{
  "d_model": 160,
  "n_kv_head": 4,
  "activation": "geglu",
  "norm": "rmsnorm",
  "positions": "rope",
  "rope_fraction": 1.0,
  "bias": "none",
  "tie_embeddings": true,
  "parallel_block": false,
  "extras": ["capped logits"],
  "init_std_down": 0.00456,
  "lr": 0.00636,
  "schedule": "wsd",
  "seq_len": 768,
  "steps": 8313
}
MLP neurons of a small language model. Each row is named by its layer, matrix (gate and up: input weights) and neuron, and shows model dimensions 16-143. Each number is 200 + 30 x the weight over its row's rms, rounded and kept within 0 to 999. A neuron's up and down rows have the sign that makes its largest values positive.
After each neuron's rows, "fires on" lists the tokens most often at its 100 highest values on Wikipedia text that the model never trained on.

L8.gate178,216,208,160,242,197,173,124,202,190,241,197,188,217,194,191,239,189,228,183,182,210,153,211,198,207,200,173,171,284,228,215,236,153,201,175,197,242,218,189,196,236,165,165,154,197,193,176,178,154,208,202,189,180,180,258,185,188,205,221,228,213,176,152,216,170,165,224,222,163,171,241,218,168,188,230,194,214,227,234,192,243,265,186,226,200,216,194,178,228,198,218,257,242,213,201,173,220,246,257,232,194,169,142,236,245,192,149,175,226,199,186,192,185,148,241,219,264,192,228,211,186,208,198,198,142,214,213,192
L8.up178,171,183,215,196,214,185,166,113,232,234,201,195,160,210,211,184,218,121,156,140,274,133,195,195,190,197,182,184,185,189,229,163,255,203,201,178,210,176,217,205,257,153,239,174,190,190,178,223,155,173,232,217,142,193,189,199,191,192,138,173,179,177,210,196,229,205,221,202,198,190,200,226,187,210,226,186,248,219,236,162,184,257,221,172,137,183,195,207,208,278,211,251,184,164,256,205,213,198,249,173,163,194,188,208,195,166,194,213,224,187,161,217,236,146,237,201,222,226,232,191,192,190,176,189,130,177,206,199
fires on: ")\n", "\n", " |\n\n", "\n\n"

L3.gate342,167,152,167,214,174,203,191,212,194,274,229,257,209,206,170,189,200,202,150,191,200,237,155,200,203,250,213,141,235,271,220,185,143,168,195,221,176,207,200,208,220,201,186,147,201,193,209,251,188,149,234,218,255,252,249,212,293,187,211,173,170,212,204,247,215,215,217,233,196,194,197,201,168,178,177,228,193,219,156,185,192,212,209,132,233,154,238,197,194,188,159,218,174,184,153,236,198,98,189,226,210,196,226,227,204,191,202,240,209,229,231,220,199,178,198,213,242,181,203,160,216,176,207,209,124,188,200,177
L3.up342,188,260,208,219,247,154,223,192,179,263,166,164,202,192,257,192,209,173,223,192,230,207,203,220,221,183,202,178,253,244,185,154,170,215,142,226,194,160,227,255,245,233,149,227,142,182,198,220,210,184,191,154,238,179,223,177,216,173,208,177,235,224,205,244,214,179,166,176,154,167,170,139,200,193,228,188,209,236,151,121,167,181,199,183,187,183,225,176,240,219,157,224,173,211,211,223,168,241,224,238,189,256,204,186,142,217,185,213,234,234,187,213,220,171,198,183,243,198,114,185,210,173,186,190,215,200,196,178
fires on: " November", " history", " City", " to", "istics", ","

L6.gate312,204,180,215,166,202,194,149,140,183,196,179,201,182,165,222,198,143,177,193,193,160,218,186,161,200,228,169,201,227,225,200,220,149,199,193,180,167,185,168,202,172,223,199,201,190,209,203,177,171,263,204,128,196,225,164,261,186,187,271,201,188,202,175,225,164,173,244,200,171,142,241,220,199,194,228,191,229,256,228,202,220,187,192,215,98,187,223,188,216,164,153,233,192,220,217,147,233,202,180,179,135,213,206,191,182,222,244,133,227,211,198,232,189,159,201,208,201,202,189,208,167,195,171,181,182,244,166,228
L6.up312,178,168,207,226,181,218,197,221,126,190,187,233,174,217,201,198,170,272,230,206,167,151,200,175,205,195,153,185,167,203,225,182,167,198,153,192,163,163,204,201,202,211,213,268,199,214,199,177,232,214,196,215,142,198,153,222,200,174,188,225,205,260,202,206,233,226,246,194,246,170,211,223,191,179,168,203,154,206,216,199,184,195,247,188,168,183,260,240,224,208,234,203,252,178,162,187,168,164,199,165,210,182,162,139,207,185,192,166,213,164,139,184,194,218,173,112,219,260,209,248,191,199,132,231,222,233,122,199
fires on: ",", " and", " g", "\",", " the"

L8.gate345,236,209,211,153,234,186,174,221,218,195,208,186,276,156,218,152,211,220,189,238,191,202,223,194,208,181,225,218,237,201,201,172,211,235,230,177,212,222,183,249,221,211,229,184,232,209,212,167,212,143,176,219,225,217,236,252,181,220,163,244,185,217,246,256,208,161,269,223,198,244,199,172,157,230,238,176,152,212,206,207,214,169,172,204,227,223,175,192,142,166,172,216,205,175,205,190,209,166,171,255,247,232,215,232,184,153,198,181,217,246,165,141,239,246,224,229,201,188,206,164,212,168,212,148,219,193,195,224
L8.up345,207,237,230,250,200,229,207,194,195,161,217,187,138,251,198,172,184,145,215,195,202,228,200,207,232,186,208,175,252,176,229,218,151,238,193,200,215,164,208,174,173,208,195,178,177,183,189,204,229,205,245,224,221,215,201,236,188,155,165,224,214,242,172,259,192,248,198,244,234,201,181,191,213,170,152,212,236,218,278,197,162,177,193,192,228,229,213,202,202,176,168,187,301,197,180,223,220,155,239,181,243,162,171,164,167,152,170,210,178,185,231,160,169,221,254,163,236,186,211,186,221,117,188,190,203,178,189,210
fires on: ".", "ae", "in", " medal", "em"

L5.gate22,188,170,212,213,155,227,162,221,232,232,235,202,246,199,150,162,205,203,174,129,222,148,217,178,171,180,250,181,182,219,204,181,175,240,303,201,183,184,172,205,210,137,203,185,276,196,245,204,178,178,196,208,158,211,147,191,220,196,199,242,218,167,245,169,200,200,194,160,146,187,208,219,227,246,191,164,190,226,205,225,246,200,211,200,203,208,160,205,206,230,224,211,235,212,135,182,182,180,173,173,223,243,177,190,211,214,173,226,164,174,222,173,186,233,192,206,190,218,200,201,188,236,178,246,230,225,234,229
L5.up22,189,170,210,217,211,158,184,172,245,252,203,184,208,212,225,222,201,231,220,197,194,182,125,164,186,204,139,199,167,179,271,189,172,228,220,252,173,147,157,252,242,218,164,207,167,213,198,186,171,226,166,163,178,203,199,245,176,227,214,230,189,222,175,145,194,205,212,202,174,199,237,192,193,257,201,156,193,185,144,192,188,150,145,198,193,132,142,181,161,220,183,204,183,234,193,165,193,229,159,178,172,179,198,208,194,212,147,190,189,195,186,197,176,178,239,175,196,187,194,178,219,167,141,155,186,175,224,215
fires on: ",", " |\n", "."

L6.gate143,153,186,223,204,231,229,167,238,229,183,172,149,156,222,213,199,271,222,206,189,193,170,157,156,195,232,176,202,205,184,218,167,198,219,213,192,124,189,211,219,239,274,250,205,141,194,211,176,174,208,183,175,206,228,205,222,154,216,204,168,269,110,167,179,188,259,195,147,193,208,212,222,150,158,220,183,158,175,169,244,186,168,207,160,217,200,161,211,212,185,178,163,189,209,214,169,199,243,227,188,157,170,235,215,210,234,206,151,200,219,253,174,141,190,202,195,181,191,190,207,216,152,175,200,236,194,242,202
L6.up143,190,227,286,242,157,162,206,203,228,174,140,169,224,198,185,208,237,156,195,177,203,206,148,168,157,226,190,176,197,174,242,184,170,207,197,253,164,163,170,214,225,213,287,164,217,220,147,195,207,200,113,217,229,188,162,238,151,217,206,218,156,193,196,191,241,195,217,180,191,188,178,185,163,272,172,189,209,204,152,187,215,192,165,220,186,234,233,219,179,180,193,211,199,223,213,220,197,224,214,195,263,168,146,200,208,151,214,236,227,202,175,187,188,208,133,176,198,200,236,164,185,202,181,245,203,204,163,183
fires on: ",", " $", " Comm", " B", "B", " treat"

L5.gate163,195,160,209,168,194,215,225,219,202,261,242,208,216,247,167,188,201,193,186,174,184,173,217,198,226,245,236,195,201,207,220,186,211,183,151,178,163,183,180,175,192,192,182,187,207,199,244,271,181,190,176,256,146,217,138,234,191,224,215,185,174,168,182,183,247,160,173,157,146,198,161,216,175,162,216,219,242,274,163,150,163,189,223,195,251,232,216,142,175,123,236,204,222,210,234,217,237,193,173,189,187,186,177,215,187,213,135,204,201,190,189,150,190,166,247,158,166,228,216,222,177,197,138,188,233,180,175,212
L5.up163,201,181,232,201,167,217,194,186,215,205,187,156,177,212,240,186,274,281,211,189,199,185,168,180,198,165,159,221,238,195,172,169,173,201,208,228,235,168,99,216,255,189,222,180,172,182,208,197,244,229,238,237,193,200,210,224,274,189,217,209,173,210,222,201,193,157,227,158,187,238,228,234,232,200,236,165,210,203,187,205,210,210,178,185,206,171,263,194,191,187,252,199,186,151,203,171,185,177,164,247,196,170,220,170,178,192,150,206,244,153,150,250,238,140,194,260,178,223,182,164,207,166,237,182,213,229,218,192
fires on: "."

L5.gate91,219,232,238,138,188,229,168,196,222,164,207,195,204,202,247,172,166,235,160,202,190,185,176,216,216,203,184,223,196,135,174,233,212,222,248,175,150,202,161,261,192,216,249,161,121,202,246,123,168,187,267,207,177,226,176,250,243,210,219,217,217,215,250,203,205,150,246,171,185,224,203,195,170,189,210,162,222,211,202,275,156,194,191,200,192,236,179,215,218,163,236,203,218,157,165,229,233,209,223,222,199,227,217,182,182,222,220,193,199,219,187,175,197,236,172,173,200,177,217,182,203,193,214,171,203,183,184,207
L5.up91,208,196,173,148,186,233,210,219,189,190,180,237,193,260,215,203,230,215,239,158,172,208,213,155,229,215,182,215,235,225,209,197,194,214,202,192,237,196,194,112,213,244,205,237,205,146,157,263,171,174,200,215,188,179,150,199,192,131,208,199,204,212,184,204,186,163,199,254,248,167,197,201,230,193,190,230,211,196,199,152,210,212,169,164,162,176,252,255,197,221,264,203,220,177,215,228,194,206,162,216,144,197,177,183,250,239,172,191,144,163,131,186,199,162,243,183,112,231,154,198,222,227,150,177,194,175,190,228
fires on: " and", ".", " but"

L8.gate435,154,170,155,215,198,251,210,204,202,249,145,200,180,207,211,203,195,202,167,186,144,203,179,235,193,189,198,209,228,204,175,242,194,183,197,197,238,167,177,185,186,172,204,219,237,186,192,219,169,208,175,243,185,221,215,147,241,221,171,168,202,196,177,218,237,195,259,189,214,164,237,259,168,201,194,203,259,221,209,178,260,215,167,209,205,182,142,183,261,215,210,209,242,218,280,234,221,211,199,268,174,213,166,172,209,199,202,184,205,203,142,249,150,176,202,177,177,206,233,260,209,202,188,166,235,190,173,273
L8.up435,277,209,208,215,226,180,195,225,221,159,165,164,182,176,120,237,200,180,161,162,196,274,184,181,227,254,177,145,233,183,228,177,225,188,200,253,176,184,212,154,199,169,237,206,152,187,201,233,196,205,197,203,193,188,220,191,190,243,183,216,177,202,237,234,219,177,195,167,212,237,213,196,180,214,224,247,195,190,150,182,188,147,197,202,206,188,239,157,198,216,216,205,258,181,220,200,219,257,187,176,146,119,119,199,182,186,180,220,287,231,205,224,226,176,259,199,245,189,197,204,239,214,226,232,182,188,228,213
fires on: "\n", ")\n", " ===\n\n", "\"\n"

L5.gate311,191,174,241,213,177,220,185,192,231,172,181,204,212,190,250,280,207,189,199,174,205,206,204,255,227,172,204,209,155,236,236,204,202,251,187,213,202,198,180,133,211,203,220,204,202,234,186,143,162,166,239,219,173,245,242,232,213,181,201,259,207,197,217,214,185,305,239,165,223,163,187,213,210,177,200,216,203,177,201,193,256,168,161,201,179,196,228,182,142,194,166,193,141,172,144,184,208,208,120,158,237,216,188,197,167,219,243,201,202,153,201,251,194,201,182,177,185,205,248,211,173,225,178,212,203,189,208,202
L5.up311,153,200,194,225,190,206,213,167,279,216,168,218,211,218,197,251,184,209,228,216,211,270,183,140,151,219,206,176,202,193,181,228,170,235,169,198,203,198,191,227,200,197,128,247,197,172,232,263,182,165,176,184,196,231,186,201,139,214,221,214,129,192,192,180,220,192,188,175,176,205,196,203,194,239,170,182,201,177,192,226,208,199,213,187,175,204,194,210,174,185,201,131,199,219,177,153,237,161,123,168,221,233,199,210,255,179,218,222,212,194,192,248,194,143,173,224,174,188,183,233,164,193,187,164,154,165,171,204
fires on: " and", ",", "ording", " result", "ivid"

L8.gate111,231,165,199,213,172,193,211,158,204,261,185,197,197,162,258,214,249,167,144,172,152,198,203,229,214,186,194,194,181,209,248,252,236,218,206,156,193,157,235,176,192,187,268,232,213,227,232,164,193,220,207,202,220,222,232,189,154,196,243,225,223,153,142,224,241,185,207,161,168,225,176,173,197,184,193,198,218,211,193,159,246,168,206,210,151,244,223,206,181,269,162,212,157,203,197,208,182,244,159,237,204,169,127,181,199,225,204,205,236,174,182,224,177,264,210,191,134,212,197,176,162,241,190,182,172,195,176,222
L8.up111,222,229,176,198,226,182,209,209,225,189,150,217,219,212,180,161,200,204,248,165,129,161,212,265,191,259,169,214,219,176,186,182,189,215,242,160,176,211,211,208,187,222,158,205,202,216,201,229,238,131,206,196,211,207,140,217,147,128,216,177,227,210,187,173,205,248,195,172,234,198,222,231,191,183,194,209,272,228,207,211,186,228,257,173,184,189,162,232,217,180,192,219,271,189,209,129,193,159,194,209,212,184,168,243,176,243,174,195,230,180,169,205,249,256,157,195,210,203,220,200,251,213,207,181,212,181,145,221
fires on: ",", " and", ")", "'s"

L5.gate74,175,178,159,198,223,154,161,173,214,191,171,214,169,134,182,179,281,219,198,153,214,224,228,247,121,188,161,163,228,232,225,177,225,220,214,221,190,223,160,199,184,140,241,149,173,190,173,139,228,165,191,221,174,227,192,193,215,216,200,204,199,193,179,166,182,217,180,154,225,213,136,183,200,222,176,210,215,231,250,224,221,249,137,223,135,238,224,267,229,175,157,245,152,192,156,190,202,166,196,185,196,189,242,233,209,211,231,194,176,197,231,222,189,200,182,169,178,181,208,181,225,200,170,198,218,185,222,182
L5.up74,203,153,195,178,226,205,217,181,211,215,210,169,226,192,203,191,230,189,237,206,201,225,232,182,207,155,201,214,204,203,240,148,134,212,159,223,190,182,221,235,228,200,187,215,193,207,179,230,190,173,122,213,201,189,200,199,176,220,204,258,221,230,229,201,210,195,214,188,189,183,145,182,271,202,157,196,139,151,234,171,242,190,247,171,139,178,256,136,156,213,191,236,224,181,182,133,197,218,134,170,193,217,264,217,165,207,215,177,193,210,221,229,220,166,205,223,195,228,191,182,188,165,138,227,214,183,238,156
fires on: ",", ".", " died"